{"num_hidden_layers": 10, "hidden_size": 256, "num_attention_heads": 2, "num_key_value_heads": 2, "head_dim": 128, "intermediate_size": 1024, "vocab_size": 7506, "hidden_act": "tanh_gelu", "norm": "rmsnorm", "norm_place": "pre", "norm_eps": 1e-05, "positions": "learned", "qk_norm": false, "attn_scale": 0.0884, "bias": "all", "tie_word_embeddings": true, "parallel_block": false, "init": "normal", "init_std_qkv": 0.0227, "init_std_o": 0.00509, "init_std_up": 0.0227, "init_std_down": 0.00509, "init_out_by_depth": true, "optimizer": "laprop", "learning_rate": 0.00112, "beta1": 0.9, "beta2": 0.98, "weight_decay": 0.19, "lr_head": 0.00415, "warmup_steps": 234, "schedule": "wsd", "decay_fraction": 0.591, "decay_shape": "sqrt", "final_lr_fraction": 0.0, "batch_tokens": 32768, "max_seq_len": 1024, "doc_mask": true, "z_loss": 1e-05, "train_tokens": 170100000, "max_steps": 5192, "dataset": "wikipedia_en"}
MLP neurons of a small language model. Each row is named by its layer, matrix (up: input weights) and neuron, and shows model dimensions 80-143. Each number is 50 + 15 x the weight over its row's rms, rounded and kept within 0 to 99.
After each neuron's rows, "fires on" lists the tokens most often at its 100 highest values on Wikipedia text that the model never trained on.

L7.up937:60 71 43 50 41 26 71 53 38 35 57 85 60 27 69 65 60 34 79 55 39 47 62 42 69 65 57 56 45 64 58 52 32 33 00 43 66 48 71 62 74 33 48 45 62 25 50 59 86 34 35 39 48 45 83 17 61 58 32 26 55 40 70 34
fires on: ",", " was", " from", " being"

L4.up781:61 49 26 47 63 47 55 59 31 67 56 58 46 57 51 51 46 39 41 19 64 57 42 44 53 49 55 40 43 64 50 55 31 69 47 40 83 56 80 51 77 44 42 41 66 24 67 57 44 33 78 61 69 60 46 70 54 51 51 11 57 56 38 40
fires on: "ed", " hold", " taken", " held", "ated", " at"

L4.up697:45 50 32 64 54 39 55 78 25 79 54 12 75 30 29 44 23 44 24 34 52 55 39 52 35 38 59 47 79 62 46 47 59 74 39 44 78 92 67 50 58 52 47 70 66 45 30 44 60 52 47 59 24 57 49 68 52 35 90 51 49 43 94 48
fires on: "."

L4.up412:32 68 41 24 74 37 51 29 33 64 51 46 52 42 30 32 70 58 52 57 38 58 35 55 21 41 50 67 45 81 49 52 72 37 30 46 59 51 64 77 59 60 71 56 46 50 43 60 88 58 43 45 41 41 62 59 13 58 57 66 69 32 53 50
fires on: " ", ",", "201", " May"

L7.up924:68 24 33 55 75 25 74 72 45 54 43 30 37 51 54 54 52 40 58 34 79 64 40 39 48 62 65 40 58 77 51 46 52 41 47 63 89 41 61 55 49 80 60 47 45 59 38 46 77 72 28 25 33 37 36 61 49 59 70 48 34 34 81 54
fires on: ".", "\n\n", ",", "\"", ")\n\n"

L4.up35:69 55 38 77 30 58 41 46 33 41 67 55 51 64 43 46 37 34 58 38 46 67 30 52 52 39 29 50 45 47 50 44 35 40 50 46 62 56 39 68 79 49 51 49 47 29 20 68 60 53 40 65 66 20 78 39 62 75 51 47 48 51 68 64
fires on: " l", " would", " s", " could"

L4.up338:71 37 33 45 64 28 73 29 53 63 44 49 35 47 36 59 46 59 61 36 71 63 38 56 32 62 75 66 49 60 51 29 46 67 62 44 72 68 44 75 43 54 53 43 58 31 44 57 60 56 64 47 53 41 53 51 52 57 42 58 50 42 39 41
fires on: "\n\n", "==\n", " ==\n", " =\n\n", ")\n\n"

L4.up451:49 85 42 31 33 21 40 46 44 46 57 22 36 56 50 36 56 76 50 57 18 61 49 52 30 29 48 52 60 42 31 32 65 50 42 75 50 29 39 65 95 52 62 43 43 54 40 45 84 65 60 31 22 52 58 62 07 48 72 61 49 50 51 52
fires on: ",", "201", "196"

L4.up534:62 60 39 69 49 66 50 74 47 50 44 32 33 59 50 42 69 39 37 41 51 40 55 37 63 52 47 43 47 52 48 34 22 52 63 57 44 61 46 61 57 32 34 42 50 20 47 84 43 39 52 83 68 52 48 82 43 60 23 78 71 51 35 55
fires on: " at", " over", " to", " on", " under", "ed"

L2.up671:48 55 40 70 56 45 46 50 44 62 64 40 43 62 43 48 45 49 70 31 65 68 52 37 53 63 70 57 59 73 67 63 54 52 51 41 80 37 52 88 51 75 49 46 58 60 51 50 60 58 76 37 29 59 54 72 68 59 29 25 42 74 45 53
fires on: " In", " Qu", " Con", " Tra", " Tr", " re"

L2.up385:70 37 40 51 39 46 76 47 55 67 48 58 54 48 53 52 40 52 71 67 35 59 48 40 61 47 60 42 59 69 48 33 39 48 51 30 69 66 50 57 52 65 42 63 54 45 44 51 44 60 72 35 41 46 47 32 29 66 57 10 44 76 54 57
fires on: "\n\n", ")\n\n", " |\n\n", " sq", " Title"

L2.up240:76 49 54 74 75 22 60 70 72 76 52 58 80 35 26 62 41 32 49 65 52 61 21 68 39 51 44 48 26 86 33 36 55 55 17 63 81 79 60 53 69 60 58 51 51 44 55 10 73 60 51 45 34 53 58 78 66 61 85 32 46 45 70 46
fires on: ".", " expl", "unc", "188", "192"

L7.up404:75 44 34 40 44 43 55 96 64 42 60 65 44 45 71 60 42 53 73 27 44 53 50 55 60 70 24 32 38 63 38 55 44 46 29 48 71 79 57 49 71 28 51 25 65 41 39 52 53 62 44 73 47 39 57 55 29 56 56 12 43 55 59 42
fires on: ".", " by", " under", " with", " achie", " prevent"

L4.up306:49 96 27 35 34 34 51 16 64 73 54 31 42 55 50 27 57 79 47 79 45 53 76 57 37 56 03 79 26 38 41 47 68 43 19 45 47 65 34 77 58 39 73 28 56 57 65 59 56 47 44 34 55 43 44 53 10 53 47 47 59 51 65 42
fires on: " the", "197", "201", "194"

L2.up531:60 66 22 60 47 59 70 56 46 64 63 45 56 22 60 56 69 48 42 30 62 55 62 27 72 50 59 49 51 60 47 45 54 85 49 40 51 51 43 67 65 55 34 79 68 40 43 62 41 53 57 42 44 33 70 64 28 57 50 14 54 46 37 55
fires on: " |\n", ";", "\n", " (", ".\n\n"

L7.up466:52 77 48 70 56 49 68 47 48 36 55 42 46 35 70 38 54 46 29 61 45 53 29 72 50 42 22 55 48 31 32 26 58 60 21 32 37 63 51 55 65 25 52 53 63 65 45 56 42 64 66 25 33 34 50 22 26 50 53 46 49 55 51 31
fires on: "-", " of", " in", " c", "b"

L7.up851:35 56 32 46 14 51 73 60 46 55 61 62 43 46 68 62 59 56 61 53 50 55 73 57 92 52 63 28 68 60 58 55 41 78 55 14 52 51 70 91 64 50 45 48 68 58 08 72 57 48 51 55 29 32 85 34 65 57 36 23 60 68 68 51
fires on: " a", "\n", " re", " ext", " dist"

L4.up18:53 28 25 74 46 14 75 66 38 60 49 54 36 43 48 53 51 47 47 37 79 47 38 29 43 33 53 35 78 61 48 58 30 53 46 49 93 59 65 48 61 64 35 41 60 47 35 25 49 56 37 33 49 52 44 53 61 48 98 47 37 37 63 48
fires on: ".", " |"

L7.up86:64 29 33 49 63 64 71 55 15 33 43 67 45 52 99 43 53 68 63 54 72 53 48 36 31 79 30 61 26 49 50 37 29 50 29 30 67 61 67 41 67 45 45 49 58 61 79 49 63 61 59 37 66 11 43 45 51 73 62 26 34 48 55 47
fires on: " in", "In", " of", " from", " on"

L7.up228:55 39 27 43 35 14 31 28 42 50 45 25 27 56 51 37 53 38 80 68 62 74 34 41 74 36 63 30 36 40 22 61 30 23 52 67 40 44 48 51 45 54 62 67 36 57 51 54 72 57 70 51 20 62 41 52 48 59 31 52 32 50 50 70
fires on: " a", " ch", " is", ":", " made", " as"

L2.up590:49 60 40 65 31 51 39 84 63 49 45 45 67 29 40 53 64 48 47 29 24 57 71 83 49 41 24 39 55 59 53 48 34 72 44 64 47 44 52 92 71 30 47 52 49 51 41 62 63 46 52 52 33 61 48 76 45 65 52 13 53 48 62 49
fires on: "."

L4.up105:57 33 38 43 34 29 79 49 52 63 54 53 75 00 43 51 52 36 38 52 38 42 51 42 83 38 38 58 66 62 54 32 62 58 51 55 67 88 72 74 43 57 46 47 48 63 72 53 36 52 51 41 40 73 55 58 50 25 63 28 53 49 72 43
fires on: "."

L4.up27:41 61 55 57 64 58 59 74 43 39 30 75 29 68 60 40 65 60 43 65 35 48 38 60 43 58 54 47 52 41 41 30 37 42 57 31 42 29 49 48 33 41 39 48 66 59 39 62 47 48 61 56 51 43 46 30 23 68 27 68 59 28 34 46
fires on: " N", "ay", "am", "N", "re", "ar"

L2.up281:30 81 42 57 42 30 45 49 55 55 29 43 43 46 49 56 39 54 45 51 18 58 23 63 49 49 47 40 62 55 51 50 63 47 60 50 36 51 60 70 65 71 49 50 54 78 05 50 47 42 67 49 25 51 53 55 49 42 69 29 61 55 35 56
fires on: " St", "St", "K", " Inc"

L2.up774:58 41 40 64 56 28 49 58 50 60 48 49 46 57 48 54 35 52 69 56 61 49 35 17 32 78 46 51 57 61 55 49 32 55 64 40 70 54 57 56 59 49 67 42 64 52 28 29 63 47 47 49 64 42 64 93 66 54 54 36 39 43 71 48
fires on: " he", ".", ".\n", " He"

L4.up712:62 53 34 45 54 35 56 33 55 65 50 57 29 27 70 51 23 47 79 34 64 53 18 69 64 52 45 54 56 48 47 68 67 37 65 51 70 37 57 70 73 55 45 24 63 12 60 50 60 58 73 57 62 70 62 53 44 48 47 21 45 85 52 45
fires on: "\n\n", " (", "-", " =\n\n", " /", " directed"

L7.up706:55 66 17 54 34 46 43 49 37 62 70 43 45 19 52 43 25 41 73 26 47 51 53 51 66 51 57 59 62 30 56 31 39 34 67 39 75 25 66 92 45 60 56 53 56 22 54 76 45 69 79 45 35 70 50 43 44 63 40 17 58 49 61 67
fires on: "'s", " had", " has", "\n", " =\n\n", " ("

L4.up549:59 42 37 54 77 37 58 58 65 70 64 27 31 45 52 63 48 68 73 61 79 54 55 49 53 56 68 49 49 48 52 04 49 53 49 35 78 54 39 47 46 41 51 40 56 47 36 36 33 46 71 58 22 42 49 68 14 69 42 46 65 45 57 59
fires on: " (", "\"", ")", " is", "\n\n", " |"

L7.up743:46 24 32 65 68 29 45 59 36 51 42 38 34 67 46 45 24 98 54 66 54 73 34 49 40 66 42 34 45 69 60 59 35 60 48 50 52 53 63 73 52 39 60 51 62 44 42 65 47 80 48 61 66 41 60 36 46 63 55 47 65 28 57 43
fires on: " |", "|", ".", "202", "199"

L2.up718:42 54 51 45 17 47 35 55 42 46 58 47 76 51 37 53 39 44 30 53 15 88 57 60 53 40 49 53 35 63 55 65 56 80 44 47 64 54 57 55 39 66 94 81 34 50 56 47 45 50 73 46 79 51 70 42 61 83 62 28 46 34 51 55
fires on: " s", " sc", " em", " att", " qu", " sal"

L2.up846:62 41 38 56 77 50 79 36 70 44 39 30 15 51 33 58 52 67 81 26 58 61 46 46 42 43 17 56 52 37 61 21 44 53 63 50 70 48 31 65 58 59 56 26 45 24 53 40 50 51 52 29 47 61 32 63 53 47 37 74 38 58 57 48
fires on: " (", " \"", "\n\n", ")\n\n"

L2.up68:52 76 46 42 61 56 65 39 51 66 37 25 53 51 38 58 55 52 47 42 61 48 56 06 64 64 52 52 48 39 48 00 47 48 32 44 35 45 22 48 37 63 30 42 38 58 48 34 53 62 76 42 28 56 36 63 18 57 38 86 46 59 59 44
fires on: "=", " =\n\n", "\n\n", ")\n\n", " ("

L2.up821:61 69 54 66 08 52 50 54 35 61 54 43 72 16 59 46 53 70 23 27 37 59 64 46 69 19 37 41 45 47 49 35 53 55 77 45 30 58 71 90 51 34 49 37 60 26 24 50 49 53 70 57 36 71 50 63 45 67 65 20 54 74 73 57
fires on: "-", " re", "\n", " a", ")\n", " inter"

L2.up413:34 71 24 45 00 71 75 43 53 40 50 66 37 61 71 38 41 43 45 43 63 43 86 51 55 49 56 48 41 29 39 56 44 47 58 66 61 22 44 64 69 40 38 53 49 42 19 97 42 50 52 56 63 31 59 35 36 53 52 08 57 49 28 51
fires on: " |", "-", ";", " —", " ", " the"

L7.up462:40 57 33 55 59 44 60 47 44 23 27 66 16 61 60 39 61 66 39 71 53 60 36 59 52 49 51 37 60 43 35 55 33 56 52 42 57 47 44 74 61 06 68 44 40 59 64 64 48 57 69 34 64 73 69 17 21 55 31 58 26 71 66 51
fires on: " of", " and", "ic", ",", "est", "ages"

L7.up434:61 60 37 57 52 39 60 49 33 51 66 32 28 76 86 58 50 57 50 44 45 53 25 67 74 56 24 21 21 48 46 33 36 73 40 71 49 32 51 55 80 43 60 53 52 53 27 85 33 57 59 53 51 66 77 12 32 60 61 44 44 48 58 40
fires on: ".", " of", ",", "e"

L7.up687:58 30 52 42 74 29 42 62 36 51 50 34 30 37 35 40 43 66 54 30 61 63 24 45 41 49 42 39 37 28 43 39 49 44 39 48 76 33 49 41 62 38 58 42 58 30 50 57 74 63 30 63 51 58 55 57 35 59 50 51 67 34 71 41
fires on: "|", ",", ";", " and", " |", " "

L4.up409:38 26 33 55 38 54 62 75 34 47 37 70 47 52 91 45 66 26 37 41 38 47 73 58 63 62 70 50 55 35 43 39 43 70 36 69 48 49 57 60 75 32 40 54 48 48 56 94 54 32 41 59 23 42 53 16 39 39 52 18 61 62 30 52
fires on: " ", " |", "ing", " and"

L4.up895:48 49 39 48 25 62 67 73 55 49 63 64 60 27 52 41 51 52 55 36 63 53 86 35 52 68 31 61 68 42 55 63 46 58 58 30 56 55 48 49 32 26 32 20 39 30 60 75 56 54 59 45 69 33 59 50 40 55 59 47 63 72 53 58
fires on: " the", " a", " /", " an"

L2.up845:59 56 23 46 55 46 70 51 66 64 58 60 17 35 55 48 37 35 56 27 43 60 46 57 54 42 51 38 76 54 47 45 48 29 63 78 54 38 41 74 55 73 53 33 60 38 23 45 70 44 60 49 27 57 51 63 27 55 57 23 49 54 32 45
fires on: " (", ".", "\n\n", " =\n\n", ")", ")\n"

L2.up778:71 66 13 45 38 24 72 42 70 69 63 28 73 38 64 56 45 54 68 38 46 60 48 38 65 10 54 56 49 75 61 39 62 40 52 46 62 65 49 63 46 37 61 70 62 22 51 68 43 53 49 53 41 46 55 60 36 60 46 12 58 53 44 54
fires on: ".\n\n", "\n\n", " |\n\n", ".\n"

L4.up609:57 48 46 38 50 43 54 59 01 33 32 46 53 66 49 52 46 40 56 56 68 53 56 20 34 72 71 40 58 67 52 67 30 74 43 18 57 61 52 49 26 24 33 34 57 43 46 44 56 50 54 53 60 36 55 29 54 40 40 40 48 69 46 43
fires on: "On", " a", "25", "15", "5", "14"

L7.up1023:57 41 24 64 47 54 79 62 43 51 56 65 35 58 51 38 66 38 59 33 75 64 34 42 49 61 43 57 36 68 52 19 44 71 70 48 75 51 61 49 73 63 53 26 61 14 66 48 58 54 50 37 64 57 72 62 71 58 40 30 64 44 38 61
fires on: " =\n\n", "\n\n", " ==\n", " \"", "==\n", "\""

L4.up80:47 37 38 45 49 46 62 52 44 65 59 65 69 30 91 46 36 39 73 66 69 49 46 52 44 62 37 67 47 64 39 58 49 41 49 37 97 89 62 41 48 50 70 25 52 04 69 66 46 72 53 29 79 58 39 33 40 25 65 39 43 79 66 46
fires on: "-", " /"

L2.up416:47 44 39 64 51 54 30 99 60 63 45 32 34 29 54 52 62 35 54 43 40 62 29 69 60 33 25 47 49 68 36 25 45 57 47 38 62 49 52 75 76 73 49 18 53 66 23 38 87 55 53 78 32 62 50 46 57 22 75 31 57 81 47 46
fires on: "."

L7.up430:39 72 57 49 55 33 53 48 08 53 38 36 51 84 15 71 56 70 50 52 16 59 27 55 58 42 54 51 38 22 51 41 45 41 51 43 50 75 51 36 66 34 44 37 51 39 40 40 57 50 59 22 38 78 53 52 38 72 42 71 41 31 48 24
fires on: " |", ")", "}", " the", "\""

L2.up546:91 75 32 40 50 23 31 61 48 39 68 35 52 44 83 50 59 56 49 52 36 62 52 56 71 49 28 38 85 72 33 32 46 59 69 27 50 47 42 44 75 63 62 58 43 47 43 46 54 29 62 65 41 52 54 60 25 88 31 47 63 66 46 68
fires on: " the", "ic", " other", "ior", " National"

L2.up308:54 62 33 46 57 43 43 35 85 57 47 46 61 50 36 59 69 70 37 51 09 48 48 55 57 45 49 59 60 63 59 49 27 66 50 69 58 41 45 88 83 52 63 54 40 54 30 44 52 54 67 46 20 38 51 46 23 59 38 24 61 45 39 48
fires on: "201", "197", " ", "199", "200", "198"

L7.up568:40 31 48 80 55 51 56 36 51 30 59 44 22 43 54 46 58 46 50 46 37 67 18 55 68 64 48 51 61 49 30 57 40 42 54 47 39 52 39 41 54 44 58 30 42 38 66 55 45 56 65 65 47 69 54 48 43 66 34 79 38 59 66 36
fires on: "ic", " or", " and", "r", "id", "iv"

L4.up964:39 63 48 53 35 28 51 48 44 62 63 63 62 36 81 43 47 25 43 59 53 74 38 55 79 43 36 53 36 63 50 58 68 75 01 63 71 71 52 61 33 68 50 57 46 63 55 47 58 39 99 31 57 47 46 58 33 48 46 31 44 65 37 39
fires on: " St", " Sc", " sc", " Saint", " from"

L4.up687:61 77 32 44 29 52 51 43 32 65 51 66 63 34 46 56 21 33 53 32 52 44 61 31 73 65 53 42 59 70 54 66 42 38 50 36 78 47 50 79 48 43 32 48 58 21 45 80 62 46 75 50 65 66 66 54 53 38 54 37 45 62 63 38
fires on: " |\n", " –", " +", "'\n"

L7.up15:52 54 24 46 33 74 50 60 64 47 46 58 40 39 67 39 61 43 47 56 68 55 60 18 48 51 36 56 44 53 58 35 33 83 43 60 40 37 62 79 45 51 46 16 55 28 37 68 59 69 53 66 41 63 46 10 47 64 28 50 74 58 52 63
fires on: " the", "-", "ence", " a", "ense", "ition"

L7.up212:66 56 24 35 32 55 76 46 32 65 52 22 48 50 86 45 42 70 62 51 80 58 51 69 63 38 36 46 55 50 35 64 58 42 54 37 78 51 67 44 32 53 43 40 81 35 38 42 35 72 63 50 48 48 47 27 48 60 79 29 55 61 84 53
fires on: " in", " ex", " re", " sub", " ext"

L2.up827:51 47 44 66 17 15 50 37 58 33 47 39 73 38 30 52 56 40 48 44 44 79 16 64 42 36 50 42 50 72 42 75 53 39 73 61 68 38 58 59 39 71 70 62 35 48 55 72 41 51 33 66 50 62 74 52 61 84 71 47 71 38 50 59
fires on: " b", " l", " sc", " ag", " s", " pr"

L4.up363:45 57 44 50 56 24 63 55 49 46 42 68 82 62 35 59 42 76 40 53 42 64 33 61 68 54 83 46 34 69 61 52 62 66 38 66 88 67 68 67 35 59 62 37 47 61 69 57 78 54 67 51 43 56 49 45 51 83 27 37 54 37 56 54
fires on: " ", " Tr", " As", " tr"

L4.up976:43 60 36 68 26 54 61 76 71 39 48 62 59 87 58 48 38 29 31 46 51 50 74 58 61 78 69 38 59 47 48 53 33 56 49 51 74 51 44 57 55 53 29 49 50 24 58 60 49 47 90 52 52 59 51 46 58 75 58 22 57 50 34 61
fires on: " (", " \"", " un"

L2.up112:63 39 20 53 31 68 93 47 58 69 52 60 41 35 59 43 27 51 62 55 68 55 57 20 66 36 50 44 49 59 47 49 46 44 46 68 54 56 65 41 49 58 51 60 59 58 50 58 46 71 75 37 59 51 45 41 23 54 53 35 50 72 46 48
fires on: " |\n\n", "\n\n", ")\n\n", ";\n\n"

L2.up270:61 61 34 25 54 58 60 35 54 64 58 36 27 32 54 38 38 73 51 33 58 53 64 60 47 62 53 44 39 47 44 19 56 45 47 54 29 57 33 56 78 42 53 29 59 41 45 51 73 44 59 35 14 50 42 72 22 68 41 56 54 59 76 43
fires on: " that", "\n\n", " in", " by", ")\n\n"

L4.up561:61 59 24 52 25 41 56 67 52 61 59 79 63 04 75 56 34 36 63 55 50 58 59 58 72 48 57 30 56 78 40 38 45 55 31 60 72 49 53 54 30 56 43 71 66 52 49 69 46 59 55 42 35 34 52 53 47 42 60 25 44 54 77 45
fires on: ".", ":", " +"

L4.up375:62 47 45 48 59 22 42 52 35 68 59 38 31 56 46 49 68 51 84 57 68 63 09 60 20 57 37 46 48 50 50 60 39 45 46 31 48 61 70 72 71 58 51 23 63 38 27 32 44 66 41 32 64 44 61 59 61 47 63 59 65 48 45 50
fires on: ".", "There", " said", ".\n", "-"

L4.up216:49 46 21 58 60 65 52 75 61 53 58 72 45 66 74 51 41 41 92 56 51 46 70 35 70 74 45 54 40 62 52 38 45 66 03 49 91 64 59 36 47 45 37 59 49 45 61 60 68 59 72 49 66 50 55 09 48 50 48 21 53 39 57 56
fires on: " was", " as", " is", " became", " being"

L7.up637:39 24 50 70 54 61 64 86 26 33 37 40 50 57 71 44 51 67 43 37 56 51 71 53 30 57 58 53 73 40 59 53 47 70 54 54 39 39 59 38 41 74 43 37 39 34 82 84 54 69 49 51 42 26 52 28 36 61 51 44 54 27 61 60
fires on: "s", " S", "ing", "y", "m", " |"

L4.up259:64 41 63 49 64 38 54 66 25 56 43 58 79 73 46 47 43 47 42 29 57 54 42 69 58 62 59 44 44 71 60 54 50 62 49 39 68 99 52 47 41 74 52 15 64 35 45 75 58 51 54 54 36 39 73 36 44 57 59 36 42 44 71 57
fires on: " D", " Br", " Pr", " tr", " Tr", " An"

L4.up343:32 56 46 82 50 61 52 61 51 60 30 63 71 63 35 62 46 43 26 33 59 47 66 48 51 74 62 50 48 85 63 59 51 71 64 60 70 43 67 49 45 50 44 35 40 21 46 65 54 51 55 41 48 47 52 44 63 59 43 10 62 33 59 50
fires on: " s", " (", " \"", " f", " un", " a"

L4.up443:49 66 46 46 28 54 46 70 59 62 65 57 65 19 42 48 51 62 47 37 39 49 31 52 56 13 30 54 50 55 52 38 43 53 60 46 72 48 36 66 54 54 66 67 45 66 49 84 37 52 81 55 42 63 52 49 47 66 37 40 66 81 38 57
fires on: " |\n\n", "i", " e", "\n\n", " di"

L4.up743:40 53 40 32 52 31 36 35 52 29 45 49 65 48 59 45 45 45 47 54 22 62 18 75 53 38 56 43 38 64 41 72 37 79 50 59 42 49 57 92 72 30 60 64 48 60 45 44 95 45 52 38 52 41 65 53 55 50 53 49 79 78 52 48
fires on: "196", "197", "191", "199", "193", "192"

L4.up660:70 35 13 50 69 43 57 64 66 68 57 07 29 39 13 44 46 45 82 56 56 64 29 67 33 47 51 47 58 65 43 21 37 50 29 28 54 76 48 65 56 46 63 47 60 27 40 56 66 55 40 66 22 36 61 59 54 42 38 55 61 43 59 51
fires on: ".", "==\n", ".\n\n", " ==\n", " ===\n", "===\n"

L7.up163:64 27 39 76 75 23 55 50 55 47 58 66 28 61 52 56 49 52 69 28 48 67 43 36 58 72 53 44 62 42 66 36 45 47 52 34 57 45 76 49 51 41 57 61 43 47 24 62 43 61 39 62 41 32 55 48 42 65 28 42 60 38 32 33
fires on: "\"", " was", "ing", "s", "ed", " f"

L2.up707:43 28 45 36 30 78 65 41 55 52 62 64 39 43 61 44 32 51 80 39 74 66 79 29 46 43 62 40 47 63 55 51 37 53 48 77 56 35 69 42 71 44 77 74 42 50 64 50 55 64 69 50 81 63 46 25 41 30 39 29 49 86 43 43
fires on: "\n\n", ")\n\n", " km", " UTC"

L7.up557:38 32 52 68 44 74 68 50 54 57 26 79 35 40 34 49 50 68 72 29 44 58 54 35 46 53 58 53 53 46 57 26 52 51 29 62 73 49 60 47 64 38 38 62 52 45 42 24 72 54 71 62 34 32 64 52 29 79 44 47 63 39 71 54
fires on: ")", "),", "9", "0", "7"

L4.up589:72 19 45 57 61 51 65 60 25 63 59 41 44 66 44 49 57 50 99 46 62 55 32 38 28 57 60 67 46 67 59 37 61 57 38 44 79 78 59 47 43 75 65 36 52 20 33 32 63 62 79 60 37 42 61 26 31 77 29 41 53 49 57 53
fires on: ".\n\n", " was", "\"", "\n\n", ")\n\n", "A"

L2.up739:51 58 47 36 68 44 67 30 31 39 50 48 76 72 47 49 28 53 65 61 65 72 70 62 70 76 59 46 36 49 50 64 69 45 55 53 78 79 68 46 44 53 73 56 28 38 58 50 76 54 47 51 50 51 52 14 52 82 50 50 46 37 69 49
fires on: " d", " t", " tr", " int", " cr", " Tr"

L7.up871:28 27 42 73 46 37 47 50 46 51 72 46 81 37 63 39 51 61 60 63 71 59 69 58 31 94 54 49 54 55 38 43 35 63 58 37 35 56 39 34 31 35 52 30 81 34 32 49 53 57 49 57 37 07 65 58 23 59 60 50 35 65 64 62
fires on: " and", "o", "j", "a"

L2.up930:56 51 30 41 72 40 64 46 57 61 63 50 31 36 57 53 55 49 84 38 48 62 40 46 64 60 54 44 44 78 46 35 46 54 45 59 76 50 40 55 52 64 90 62 36 52 56 49 65 55 69 53 23 45 53 54 24 87 19 33 58 53 35 55
fires on: "==", "\n\n", ".\n\n", ")\n\n"

L7.up471:47 40 40 88 56 24 42 39 34 32 49 58 55 25 47 52 33 16 51 38 74 67 46 45 70 85 52 26 53 59 47 49 43 97 29 44 64 37 46 38 31 32 62 68 46 53 55 28 68 50 57 35 43 42 45 43 31 55 37 34 30 50 42 55
fires on: " C", " Sc", " St", " sc", " P", " G"

L7.up655:47 45 45 30 35 44 64 38 57 73 65 60 45 38 52 52 37 43 51 48 70 66 49 33 85 51 38 43 48 47 52 49 54 46 65 64 67 44 45 62 26 47 74 60 53 38 47 67 49 71 83 32 69 66 63 36 54 40 60 30 60 79 49 50
fires on: "\n\n", " |\n\n", ")\n\n", "\n", "-"

L2.up364:50 80 33 58 13 52 45 48 57 68 46 39 70 27 57 54 59 35 28 38 33 53 57 60 47 31 34 42 43 56 53 54 51 80 53 49 40 56 52 85 62 42 43 43 81 42 29 59 51 55 67 64 32 56 51 73 43 56 64 12 59 63 49 59
fires on: "\n", " |\n", ".\n", ")\n", ";\n"

L7.up87:43 62 25 53 47 25 44 22 35 47 61 27 58 23 60 18 63 75 53 52 52 65 28 60 63 56 34 75 71 42 27 57 44 30 32 43 44 37 41 54 54 42 59 38 52 31 60 45 79 56 70 57 39 44 55 46 38 38 45 27 46 50 74 35
fires on: " in", ",", " of"

L7.up31:51 40 47 90 80 36 45 70 23 66 52 49 37 56 32 68 48 61 77 62 35 49 46 42 65 65 53 45 67 07 52 43 45 70 59 66 41 79 68 35 54 36 52 56 72 43 29 45 46 71 34 66 28 34 66 32 19 47 56 36 46 26 58 26
fires on: "\"", " is", " was", "4", "6", ")"

L2.up329:74 73 42 51 48 36 88 17 46 27 45 46 59 35 69 48 25 61 43 59 57 63 53 52 74 39 46 73 22 55 27 33 49 41 57 27 40 44 72 67 42 56 56 36 55 14 64 53 31 60 63 31 53 51 53 47 56 51 58 04 51 55 60 46
fires on: " main", " sub", " Ex", " pro", " super", " ex"